python train.py --n_layer=8 --d_model=704 --n_head=11 --n_kv_head=11 --head_dim=64 --d_mlp=2816 --vocab_size=8901 --activation="tanh_gelu" --norm="layernorm" --norm_place="pre" --norm_eps=1e-05 --positions="learned+rope" --rope_base=10000.0 --rope_fraction=1.0 --qk_norm=false --attn_scale=0.125 --bias="all" --tie_embeddings=true --parallel_block=false --init="normal" --init_std_qkv=0.0265 --init_std_o=0.00662 --init_std_up=0.0265 --init_std_down=0.00662 --optimizer="muon_variant" --lr=0.0121 --lr_mult_down=3.0 --beta1=0.9 --lr_head=0.00553 --warmup_steps=200 --schedule="wsd" --decay_fraction=0.76 --decay_shape="linear" --final_lr_fraction=0.0 --batch_tokens=131072 --seq_len=1024 --doc_mask=true --train_tokens=634000000 --steps=4838 --dataset="wikipedia_en"
MLP neurons of a small language model. Each row is named by its layer, matrix (up: input weights) and neuron, and shows model dimensions 330-425. Each number is 128 + 32 x the weight over its row's rms, rounded and kept within 0 to 255.
A block is one neuron, or neurons of one layer that tend to fire together. Before each block is what it responds to, as a language model described it from the Wikipedia text at the highest values.

Prepositions, commas and connectors just before a place name follows, such as "area of", "endemic to", "Park,", "modern-day", "born in".
L3.up2116 [ 94 120 110 149 139 152 100 191 130 149 142 129 151 172 130  52 178 137  97 149 109 154 172 148 118  95 109 109 146  84 145 144 157 148 127 160 148 211  71 176 124 184  95 125 126 114 173  94 152 130 112 112  99 147  78 154 138 134  80 108 116  62 123  59 109  98  80 144  75 141 155 134 144  74  84 151  80 114 158 113 155 164 109 148 123 104 182  47  71 123 157 141 121 194 117 105]

First token of an event or category name in sports results tables and athlete bios, such as Men's, Individual foil, 400 m, Pole vault.
L5.up838 [153 119  97 192  68 149 118 157  94 202 119 157 136 189 179 115 118  85 131 119 121 100 112 101 107 143 137 137 118 179 167 127 121 122 167 235 198 184 143 126 144 158 122 104 126 162 114 164 146 127 115 169 147 139 127 146 158 142 159  57 129 157 134 196 119 126 134 126 151 144 111 190 144 138 123 142 121 129  88 212  85 112  93 108 108  90 128 103 135 170 131 154 108 133 121 116]
L5.up903 [102 147 211  85 119  96 174  83 157 117 147 104 110 173 148 143 136 152 107 145 141 149 123 184 186 158 151 169 129 176 165 171 159 143 122 124 147  78 118 112 133 141 150  73  98 119 121 113 144 123 149 122 157 127 118 107 116 102 176 134 158 172 100 171 162 127  96 219 151 149 118 142 110 116 162 162  52 144 144 112 128 185  93  83 117 103 123 184  71 139 166 169 140 131  82 122]
L5.up1463 [117 184 157 102 109 151 109 118 133 112  73 167 152 143 173 156 126 160  25 119 110 114 130 139 159  83 176 151 125 111  94 160 126  85 149 129 120  97 127 183 140 151 101 115 195 168 152 151 126 139 120 153  83 133 140 112 115  34 139 111 136 147 137 202  56 125  82 182 126 159 207 186 131  75 159 109  61 126  96 160 150  93 102 161 120 175 119 138  59  85 127 119 119 158  77  60]
L5.up1581 [120 152  90 144  78  33 154  78  56 135 154 145 218  79  99 118 125 149 104 152 135 119 148 136 160 131 132 105 129  94 107  99 120  87 120 135  99  57 102  92 101 101 138 108 121 167 152 152  56  95 159 145 119 145  92 117 143 167  89 154  67 145 134 167 118  96  49 172  91 100 108 150  88 139 124 106  82 152  80  95 137  98  69 122  87 170  98 121  96 143 146 116  58 141 104 174]
L5.up1612 [164 108 133  84 180 120 105 139 109 163 187  74 173 147 141 142 143 112 135 108 124 114  57  93  97 100 133 180 140 143 167 156 106 146 112  95 120 155 123 125  95 140 133 124 118 144 176 158 155 124 131 152 117  88 180  67 145 112 116 132  45 113 126 139 129 149 130 139 139 138 115 126 121  87 113 162 203 147 104 133 141 139 119 109 128 166 147  63 131 104 110 147 148 136 104 165]
L5.up2020 [135 125 145 112 129  86  82 118  77 178 132 120 183 116 145 127  94 126 105 108 151 200 106  98  99 109 158 170  98 140  72 124  93 153 145 132  88 107  53 149 101 114 117 141 136 129 116 113 103  97 129  92 163 137 173  96 189 133 176 103 141 109 116 161 179 197 136 175 143 131  66 150 140 129 159 125 103 202  58 131  93 147  66 122 111 109 140 120 120 119 161 153  94 112  96 129]
L5.up2380 [168 128 160  89  98 110 147 129 117 163 122  89 122 119 128 181 138 169 158 108 110 185 123  77 168  91  90 107 160 136 158 144 102 157 157 133  94 150 138 168 166 134 145 134 149 191 133 170 158 146 141  70 145 145  89 126 130 101 163  91 193 152 108 129 108  75 160 169 110 120  82 159 134 127 136  83 119 115 150 171 163 156 171  98 119 168 119 181 170 194 132 150 109 104  76 113]
L5.up2758 [148 160 177 145 149  77 148 105 123 146  81 179 128 136 175 167 135 159 187 113 110 122 143 166 189 119 168 173 143 154  93 164 123 160 139 128  73 136 132 125 116 113 107 137 157 125  63  90 126 160  85 141  94 178 152 117 117 102 130 179 165 127 160 187 125 122 149 185  62 159 123 108 113 162 162  91  64 120 128 135 109 130 108 133 115  81 166 143 146 108 183  77 100 127 130 152]

Tokens inside sports results, tables and event names, such as the dash in a score (0-2, 3–1), the m or × in 4 × 200 m, and words in Summer Olympics or Australian Open.
L4.up152 [174 104 128 109 113 111  89 109 179 163  67  95 124 151  92 120 127 144 123 180 108 180 160 138  83 115 178 114 140 158 136 119 151 120 126 150 175 150  96 122 127 149 168 176  85 136  92 116 145 142 131 150 205  96 178 153 100 144 132 127 106 115 129 137 152 134 199 107 141 126 111 150 128 213 153 101  94 144 105 153 114  80  64 111 184 151 104  30 117 138 102 111 159 130 112 155]
L4.up431 [123 133 174 102 138  75 149 127 148 153 125 143 123 161 150 140 164 119 135  75 135 169  84 158 150 138 146 116 120 113 141 117  87  85  69 102 147  82 133 114  74 102  41 199  96 127 191 165 123 113 115 149 172 111 151  92 141 101 168 121 155 122 155 128  85 126 113 117 160 162 123 162 107 155  67 121 157 108 135 161 138 121  63  83 135  91 101 193 136 140 129 170 144  95 143 101]
L4.up780 [115 141 148 120 130 148 142 162 116 140 182 110 151 124 156  92  95 155 114 116 125 201 144 141 152 168 147 145 169 152 176 186 123  85 151 158 112 121 133  95 173 108 142 105 155 163 105  99 160 138 105 144 164  89 138 120 128 174 156 148 129 123  79 172  83 131  42 103  91 105 107 155 110 115 194  96 193  56 106 165 116 161  89 119 162  86 119 122  97 136 166 138  97 147  96 176]
L4.up888 [140 114 166  66 107 155 132 133 194 112 106  87 103 134 139 133 151 102 175 105 113 134  96 102 134 157 133 107 109  95 145 178 156  94  52 157 141 159 100 131 106 106 101 151 105 105 101 126 179 144 210 108 124 137 182 110  87  83 133  58 158 104 160 127  80 146 154 150 162 106 110 135 121 114 120 156 140 138  61 175  86 114 103 158  89 150 102  78 120 132 112 159 165 160  95 117]
L4.up1069 [197 169 117 161 113 135 149 167 136 108 138 173 140 134 127 120 126 110 139  80 160  92  91 155 112 116 149  85 133 158 173 144 115 166 113 131 125  55 154 143 153  98 117 150 121  91 130  82 107 159 160  85  88 114 158  88  69 185 172  80 133 138  97 142 187 125 148 104 131 165 157 128 200 103 133 106 139  92 200 153 135 150  99 113 155 150 173  85 234  51 207 104 110 144 171 170]
L4.up1472 [112 148  94 145 111  90 158 139 102 137 138  98 129 136 161 129 115  87 134  57 106 130  52 132  96 111 179 152  72 131  91 142 106  99 107 117 140 121 115 146 152 125 105 106  95 192 148 154 151 121 139  89  63 100 120 131 134 147 133 116 128  80 155 141 107 113 149 113 131 148 161 134 154 135 135 125  87 165 100 169 126 133 144 106 148 173 105 137 162 134 207 110 124 130 127 163]
L4.up1846 [179 105 136  77  90 102 128 112 130  85 157 145 198 128 141 166 123  75  53 153  90 111 113  84 132 219 167 102 141 112 132 124 142 126 135 123 163 104 115 142 120 140 115 181 125 127 111 122 125 135 147 182  97 153 215 104 153  94  98 107  95 112 104 113 130 122 108 163  95 117 108 116 154 130 166  93 149 114 102 139 171 103 118 105 174 143 113 155 108 146 162 108 187  94 165 105]
L4.up2493 [167 130 139  71 157 103 112 116 104 150 121 155 153 167 152 171 132  82 105  65 117 121 119  73 111  71 122 120 112  82  67 128 170 140 118 178 165 121  54 128 153 112 120 148 154 139  73 157 162  98  98 149 182 139 151 113 145 134 122  77 112 116  44 135 114 163 112 139  89 157 128 167 180 150 127 132 159  88 174  97 117  85 135 153  71 120 129 125 144 159 105  99 102 158 123 189]

Final piece of a multi-token name or a pronoun as sentence subject, just before a verb like was, is, 's: Hun-ter, Gar-cia, Moon-ey.
L5.up195 [114 162 149 168 116 164 160 110 119 157 166 145 118  85 143 116 207 124 130 201 144 110 103 190  72  72 113 133 123 170 147 139 119 185 129 104 160 174 132 128  68 171 127 175 132 122 114  91 143 142 173 116  95 142 159  52 121 140  17  80 152 150 119 103 109 173 170  59 220 143 121 107 120  80 128 131 126 156 131 166 107 117 156 180  98  70 138  99 147 111 168 155 120 105  89 140]
L5.up480 [165 144 139  78 188 175 138 170 108 152 134 136  94 159 131 196 173 179 115 156  99 118 168 153 129 158 115 125  91 113 107 136 126 112 118 139 156 184 167 103 101 177  94 127 107 172 101 129 142  93 177 144 112 105 154 130 113 123  52 170 155 160  74 202 100 185 127  60 139 158 161 157  72 148 166 168 120 184 165 208 116  52 122 147 138  99 139 162 159 178  96 137 107 147 144 120]
L5.up550 [142 139 152 206  60  65 140 109 132  84 128  93 164 137  97 117 136 141 154  68 118 177 114  83 130  91  90 165 157 119 138 135 127 152 122 133 134 110 115  86 168 115 169 174 176 195 149 152 112 116 161 150 117 130 112 138 167 177 143 201 184  78 107 138 161 104 132 148 130 161 146 127  84 116 169 117 124  90 170 115 149  81 235  95 176 175 153 137 127 151 119 110  66 149 126 114]
L5.up842 [151 163 145 132 134 156 171  89 149 130  91  87 131  92 144 140 156 181 117  67 109 134 138 143 116  84 108 101  77  98 108 153 125 112  72 111 168 121 162  82 132 113 158 126 163 108  84 134 106 129 118 120 130 112 156 123  73 109 139 141 138 104 148 122  94  99 190 183 114 130  93 148 116 141 185 159 117 157 135 107 126 124 196 118 131 108 103 118 172 167  95  99 118 101 119 136]
L5.up1648 [159 142 237  97  86 151  86  85  98  96  76 159 105 114 119  73 142 113 155 154 124  69 145 139  59 100 127 174 121 138 105  47 177 141 123 151 178 156 186 136 146 161  94 144 160 128 134 152 114 126  92  93 166 112 121  86 126 110  85 144  95 162  96  88 132  94 116 116 181 151 102 177 127 128 165  93 127 108 130 152 168 197 154 150 105  89 139 135 150 150 107 113 137 113 146 116]
L5.up1689 [167 125 145 199 102 141 117 136 122 143 149 134 133 128 120  97 149 128 147 143  98 129 134 114 109 117 150 115 131 112 105 151  97 130  84 125 125 168 181  95 106 129 120 234  82 103  80 116 141 105 127 156 163 117 177 112 139 113 122 146 144 115 152 137 105 127 141 129 115 146  83 177 125 118 144  99 121  89 160 171 106 113 172  76 100  80  94  99 140 161  87 155 107 121 171 136]
L5.up1904 [ 91 185 155 136 128 142 181 108 107 129 102 119 123  80 158 189 168 163 178 154 102 157 103 168 151 110 130 107 124 101 156 128  86 151 122 154 119 118 138 136 120 106 150 135 132 145 108 178 134  95 103 113 154 160 145  66  53 132 105 102 178 216 120 144 103 161 156 112 122  85 114 142 127 147 163  94 118 154 144  60 114 167 130 109 135 178 178 102  83 128 156 146  99  98 129  97]
L5.up2204 [136 139 123  72 107 142 120 151 174 100 112 119 147 141 127 144 137 153 164 127  83 123 100  94 131 115 166 157 170 156 115 118 149 128 184  97 181 150 137 163  78 143 112 173 164 164 123 153 137 117  69 105 146 107  98  55 135 131  14 137 152 116 102 127 139 135 121 126 153 101  90 123  96 111 185  76 109 117 138 105 133 108 122 190  97  96 114  97 174  63 150 144 138 133 106 149]

Forms of "be" (was, were, is, been, being) right after a subject noun phrase, mostly passive auxiliaries, e.g. "churches were purchased", "has been recovered".
L5.up197 [171 114 139  88 126 127 151 133 102 174 170 117 139  99 134  94 135 114 110 157 168 128 152 134 110 135 152 132 133 110 130 178  75 105 115 132 112 161 154 127 125 113 132 105 130 123 113 151 170  96 144 168 152 177 110 126 147  91  96  97 135  95 104 165  97 124 156  90 126  85 116  99 140 121  49 184 116 105 127 168 100 151 130 143 185 113 110 133 128 111 122 188 139 124 140 170]
L5.up303 [151 127  89 124  96 122 161 141 145  94 164 120 101 127 136 150 101 132 183 140 103 118 193 164 146 162 143  91 158 117 122 184 149  95 130  66 156 139 154 137 203 154 152 129 121 112 109  75 179 137  67 113 148 135 135 157 122 145 165 135 143 159  89 169 138 146  85 156 131 177  52 131 110  83 126 159 139 168  70 138  74 114 173 127 130 138 117 108 136 129 142 109  78 140 112 198]
L5.up703 [159 114 159 103 146 140 123 113 123  87 148 120 123 103 150  95 143 128 130 175 137 165 113 138 144 139 209 154 122 147 162 125 163  73  86 139 175 154 117  92 173 152 124 121 140 155 112 103 118 120 123 149 176 144 118 142 113 205 172  75 155 131  96  90 190  88 177 126 125 104 146 170 106 144  23 141 137 141 167 110 174  78 142 127  77 141 154 130  76 143 161 167 117 183 123 121]
L5.up1572 [111 144 113 155  97 160 146  82 144 113 136 117 128 138  77 125 140 171 146  96 144  96 127 113 133 192 186 124 143  72 101 140 147 136  82 138 197 164 125 148 157 146 158 107 125 181 183 120 159 168  60 135 150 112 166 189 157 127 161 113  74 146 135 118 117 119 124 135  74  95 142 164 132 145 138 202 112  82 119 139 165 135 167 177 161 140  92 174 124 109 142 107 169 124  65 194]
L5.up1700 [114  83 148 143 108  97 152  76 110 163 183 159 135 123 117 132  80 163 161  81 100  61 142 152 105 208 163 136 132 146 209 139 129  58  55  98 145 150  93 129 138 124 128 108 188  47 176  94 110 145  94 149 138 158 169 175 143 111 116 105  94 121 185  89 126 170 134 149 133 141 133 152 101 182  76 128 103 187 194 157 132 172  95 150 124 166  76 105 152 146 113  56 183 127  99 109]
L5.up1722 [112 102  99 159 135 163 133 165 152 105 112  96  91 118 159  64 158 128 161 123 179  83  73  87 146 189 116 117 145 106 118 143 123 147  79 124  96  97  98  82  86 144 171  92 200 141  78  90 142 126 178 155  92 115 144 138  77 140 127 122 147 192 114 132 103 103 109  57 117 100 124 105  82  95 144 145 158 133 169 128 167 165 143 171 131 115  92 100 146 109 189  97 135 115 117 119]
L5.up2275 [101 103  99  71  48 159 154  61 126 185 134 203 104 132 171 179  91  89 103 155 177  68  77  84 103 111 136 145 143 111 124 101 146  46  90  98 109 143  99 129 113 152 129  81 121 149 105  78 130 133 138 123 138 141 170 111 147 159 144 155 164 112 142 117 129 166 104 149 140 134 159 135 159 162  89 115 147 166  88 170 151  76 145 180 212 120 150 140  65  94 100 135 105 177 152 114]
L5.up2613 [131 137 116 180 128  79  53 144 140 143  89 203 178 139 142 153 128 121 133 116  79 117 114 142 121 160 161 131  85 173 212 125 178  99 143 124 170 110 128 146 197 171  99  72  87 105  86 188 104 180 145 206 153 108 178 168 138 112 161 117 100 118 143 129 155 102  68 103 133 117  85  63 161 139 154 146 145  49 114 166 126 130 150 147 109 144  80 131 148 134 196 128 127 153 141 127]

Commas right after a city or town name, just before its state, country or region, as in Ashford, Kent and Boulder, CO, also the United of United Kingdom/States.
L4.up756 [142  82 137 101  83 159 106 135 110 130 109 127 137 147  87 108  71 173 170 167 138 187  72 165 122 132 171 148 126 118 157 124 161 135  85 137 131 137 124 107 125 126  86 125 115 124 134 135 141 155 170 123  82 137 158 177 152 158 134 111 109 129 124 169 120  92 136 138  83 111 165 122 156 127 109 154 143 127  54 116 186 107  92 145 157 205  52 102 100 135 151  93 164 112 153 102]
L4.up1126 [126 160  79  90 172  98 176 100 108 139 127 135  96 118 133 138 166 143 168 183 135 151  93 136 108 158 142 114 147 121  96  92 151 123 108 151 150 159 156 199 155 148 121 167 115 154  86  97 174 105 175 141  62  83 145 143  98 100 158 147 125 163 132 124  99  85  83 138 107 130 102  94 105 138 180 124 156 103 120 112 110  89 110 156 100 163 181 141  97 119 150 178 195  82 108 144]
L4.up1390 [127 106 133 101 148 136 167 174 166 145  95 165 125 150 187 164 121 121 175 102  85 162  93 154 113  94 115 112 174  71  99 140 134  97 128 165 139 151 102 182  99 116  92 181 137 138 134 154 116 157 157 118 164 188 108 173 147 165 153 145 109  97 204 126 178 141  91 113 116  75  84 163 127 167 166 154 139 141 126 196 166 128 170 144 123 113 116  68 100 163 133 123 186 156 167 123]
L4.up1565 [159 201 117 162 101  76 166 144 133 120 106 101  99  72 140 137 135 137 122 148 172 151 105 100 118 185 154 165 122 114 132 189 127 192 116  91 113 113 129 126 114 156 132 132 166 127 153  96 110 103 175 130 161 178  95 124  92 170 107 146 148 138 138 136 128  87  69 102  96  80 132 146 160 126  95  80 109 105  88 162 156 128 130 111 156 193 130  62 121 130 158 144 139 112  88 154]
L4.up1924 [129  78 123  64 136 136 125 139 142 133 137 140 131 102 150 105 143 163 136 114 138 134 113  88 103 172 158 176 104 137 194 203  59  93 175  71 138  73 127 156 147 145 172 137 127 124 199 144 155 170 162 149 119 121 111 102  87 117 116 145 147  98 155 114 161 102 156 137 122  86 134 134 107 140 108 118 107 144 121 142 115 111 110 164 191  91 129 106 108  66 104  65 173 103  96  63]
L4.up2167 [115 174 170 110 170 146 162 103 181  83 147 131 153 122 140 111 129 125 186 142 140 181  94  74 119 115  96 112  70 101 104 135 133 174 125 231 160  91 178 117 159 178 123 130 126 109  98  63 144 147 113  88 132  94  83 141 101 112 151 115  83 132 135 168 115 105 172 144 155  89  70 117 135 157 137 126 148 191 160 161  97  95 143 140 136 144 165 164 103  98  85 111 107 153  70 127]
L4.up2173 [102 166  52 180 112 163 118 162 117 151 177 154  98 188 109 193 142 144 105  82  85 102 156 164 139  86 123 161 112 158 114 108 151 159 184 141 130 112 128 154 141 157 120 120 156 118 146 133 156 116 121  56 155 119  69 102 134 175 112 183 147 138 165 150 154 130 136 172 131  74 127 167  73 126 112 154 120  73 164 102 113 152 147 119  72 115 111 101 153 110  99 124 135 168  96 147]
L4.up2545 [119 138  52 115 141 141  92 171 117  94 178 119  66 147 139 143 131 163 108 140 174  91 127 144 108 133 131 114  89  60 124  59 185 176 114 123 158 133 116 119  80  77 141  94 149  83 120 106 123  97 118 158 163 121  98 122  94 152 105 153 134 140 153  95 201 149 107 121 149 110 118 116 119 158 153 171 143 107 112 123 155  92 143 146 156 137 184 121 143 112 114 125 179 118  99 115]

First word-piece of a proper name, usually a surname starting a main clause after an introductory phrase and comma in biographies, e.g. De(Lucia), R(inne), Ol(sen).
L4.up1178 [178  85 151  75 128 153 199 112 141 126 123  61 116 142 113  97  96 140 149 144 113 173 156  85 120 112 149 114 142 159  84 120 140 106 151 109  83  93 177 149 104 170 126 201 130 126 109 127 101 168 160 154 141 142 146  95  68 164 141  55 139 192 130 204 128 151  93 154 138 177 117  83  56 110  97  84  89 103  65 129  90 147 106 128 110 130 149 142 100 145 125 157  97  88 160 102]
L4.up1680 [212 161 146 124  80 161 156 160  70 190 182 140 171 102  57 115  98 125 128 129 110 119 123  64 167 130 176 169 119 113 147 132 123 125  93 122 154 168 124 108  68 140 120 104 146 111 120 161 142  74 151  82 136 131 137 136 111 135 126  83 109 121 170 181 173 216  98 120 170 119 167  70 165 125 201 150 154  76 103 106 132 135 113 205 140 132 109 114 125 138 130 161 152 152 136  86]
L4.up1930 [178 130 131  37  93 124 130 118 117 128 150 150 146 142 140 192 121 130 165  93 129  78 120 111 143 138 175 176 102 146  59 180 106 166 138  89 108 133 102 103 101 112 134 137 110 181 101 103 132 166  89 150 125  66 113 104 115 142 138 115 100 131 135 109  80 156 135 181 123 198 109 179 175  76 129 155 114 134 155 123 165 143 124 190 173 121 153 182 141 154 114  97 106 121 154 125]
L4.up1964 [155 144 107  53 151 150 134 136 152 158 106 153 141 108  98 143 134 176 163 163  86 169 110  75 111  77 201 127 142 141 128  73 104 171 117  80 163 139 176 145 141 160  77  55 159 137  84 162 122 149 144 110 157 132 152 116 130 159 153 151 117 127 116 172 127 119  69 203 131 177  98 154 117 129 195 164 174 124 126  79 156 111 149 111 131 173 119 208  95  75  85 193 156 113  99 101]
L4.up2251 [143 132  93  72 116 157 130 114  56 127 202  84 191 148 133 121 112 141 131 158  74 125 167 167 136 166 180 183 116 152  78  95 132 118 140  99 181 137 158 215  81 128 124  99 106 176 137 146 146 146 103  94 148  92 163 112 107 150 138 130  74 116 143 190 151 133 167 172 131 152 110 125 204 156 131 121 130 100 155 130 102 145 152 101 108  86 144 182 151  76 166 165 198 181 100  93]
L4.up2294 [211 118 134  77  95 177 151 104  64 159 191 156 127 103 128 167 141 106 153 103 213 145 184  98 140 109 148 132  92 127  82  76 120 106 121 125 107 162 133 136  51  78 115 113  97 170  88  86 112 151 158 112 122 153 130 157 124 122 168  98  92 168 131 124 121 118 131 138 125 154  93 154 140 120 168  78  99 142 132 143 189 214 153 153 132 142 155 135 105 176  60 134  67 125 131 110]
L4.up2336 [132 135 141 103 122 155 143 103 146 153 132 118 157 144  89 163 110 119 195 185  60 147 130 139 156 127 140 134  74 150 101 175 152 101 127 128 175 160 159 130  89 212 136 158 177 153 144 127 108  70 121 144 150  94  97 124 125 200 112 121 151  86 184 134 152 121 125 162 177 110 160 173 136 130 142 112 151 135 183 118 160 128 134 201 106  97 103 110 180 188 167 124 132  88  93 113]
L4.up2605 [158 120 131 151  91 194 165 138 100 214 130  90 184 134 176 134 188 125 106 162 117  81  94  83 129 141 108 181 118 199 170 100 196 105 108 132 159 185 174 114 143  80 130 140 154 207 106 131 163 139 118 100 103 122 151  93 118 125 142 123  85 153 182 130 116 225 110  80 128 152 131 149 138 117 154 212 104 125 111 186 190 153  97 100 128 146 122 145 166  90 112 167  96  90 103 137]

Dashes, spaces and pipes between numbers in sports result tables, such as the dash in 3–1 or 1 - 1, plus mid-word pieces of place names (Aberystwyth, Aarhus).
L3.up612 [143 121 129 191 123 169  83  85 153 110 163  72  94 132 157 200 159 139 121 104 102  79 121 120 128 198 129 199 185 102 176 143 146  64 117  94 159 143  47  78 160  35  78 119 113 109 184 143 130 178 157 112  53 171 103 105  62 167 124 133 125 112 156 122  93 127 144 153  97 111 140 166  90 124 134 104  80 164 121 145 141 104 145 106 167  94 127 128 122 129 141 100 150 124 126 143]

First word piece of a capitalized name or word that already appeared just before in the text, such as Bennett, Collins, Gershwin, Bailey.
L3.up1070 [208 123  77 124  98 127 160 171  99 173 151 125 139 147  64 142 110 162 157 148 111 133 153 138  97 145 148 117  47 139 132 146 151 123 155 161  87 164 188 146  78  89 189 133  83 102  97  88 186 186 143 115 161 168 105 124  83 135 130 105 139 146 187 179 165 156 133  89 164 177 126 116  87 137 146 129  82 133 119 165 118 127 121 107 124 155 150 169 107 123  91 138 126 115  85 120]

Forms of the verb be (was, is, be, are, being, were), often after can/must/which or a subject noun; also the first cell in sports tables.
L3.up801 [124 147  97 134  89 122 134 134  98 120 108 131 161  73 191 195 121  91 155 125 103 131 128 132 151 124 121 145 159 177 120  64 151 119 153 125 144 106  96 162 110 168 143  84 125 112  88 117  76 173 156 168 147 145 125 155 116  91 133  95  87 156 121 116  78 127 168 153 100  86 140 125 116 235 134 128  91 144 130 116  61 114 111 173 121  77 121  82 136 133 124 128 155 163 112 122]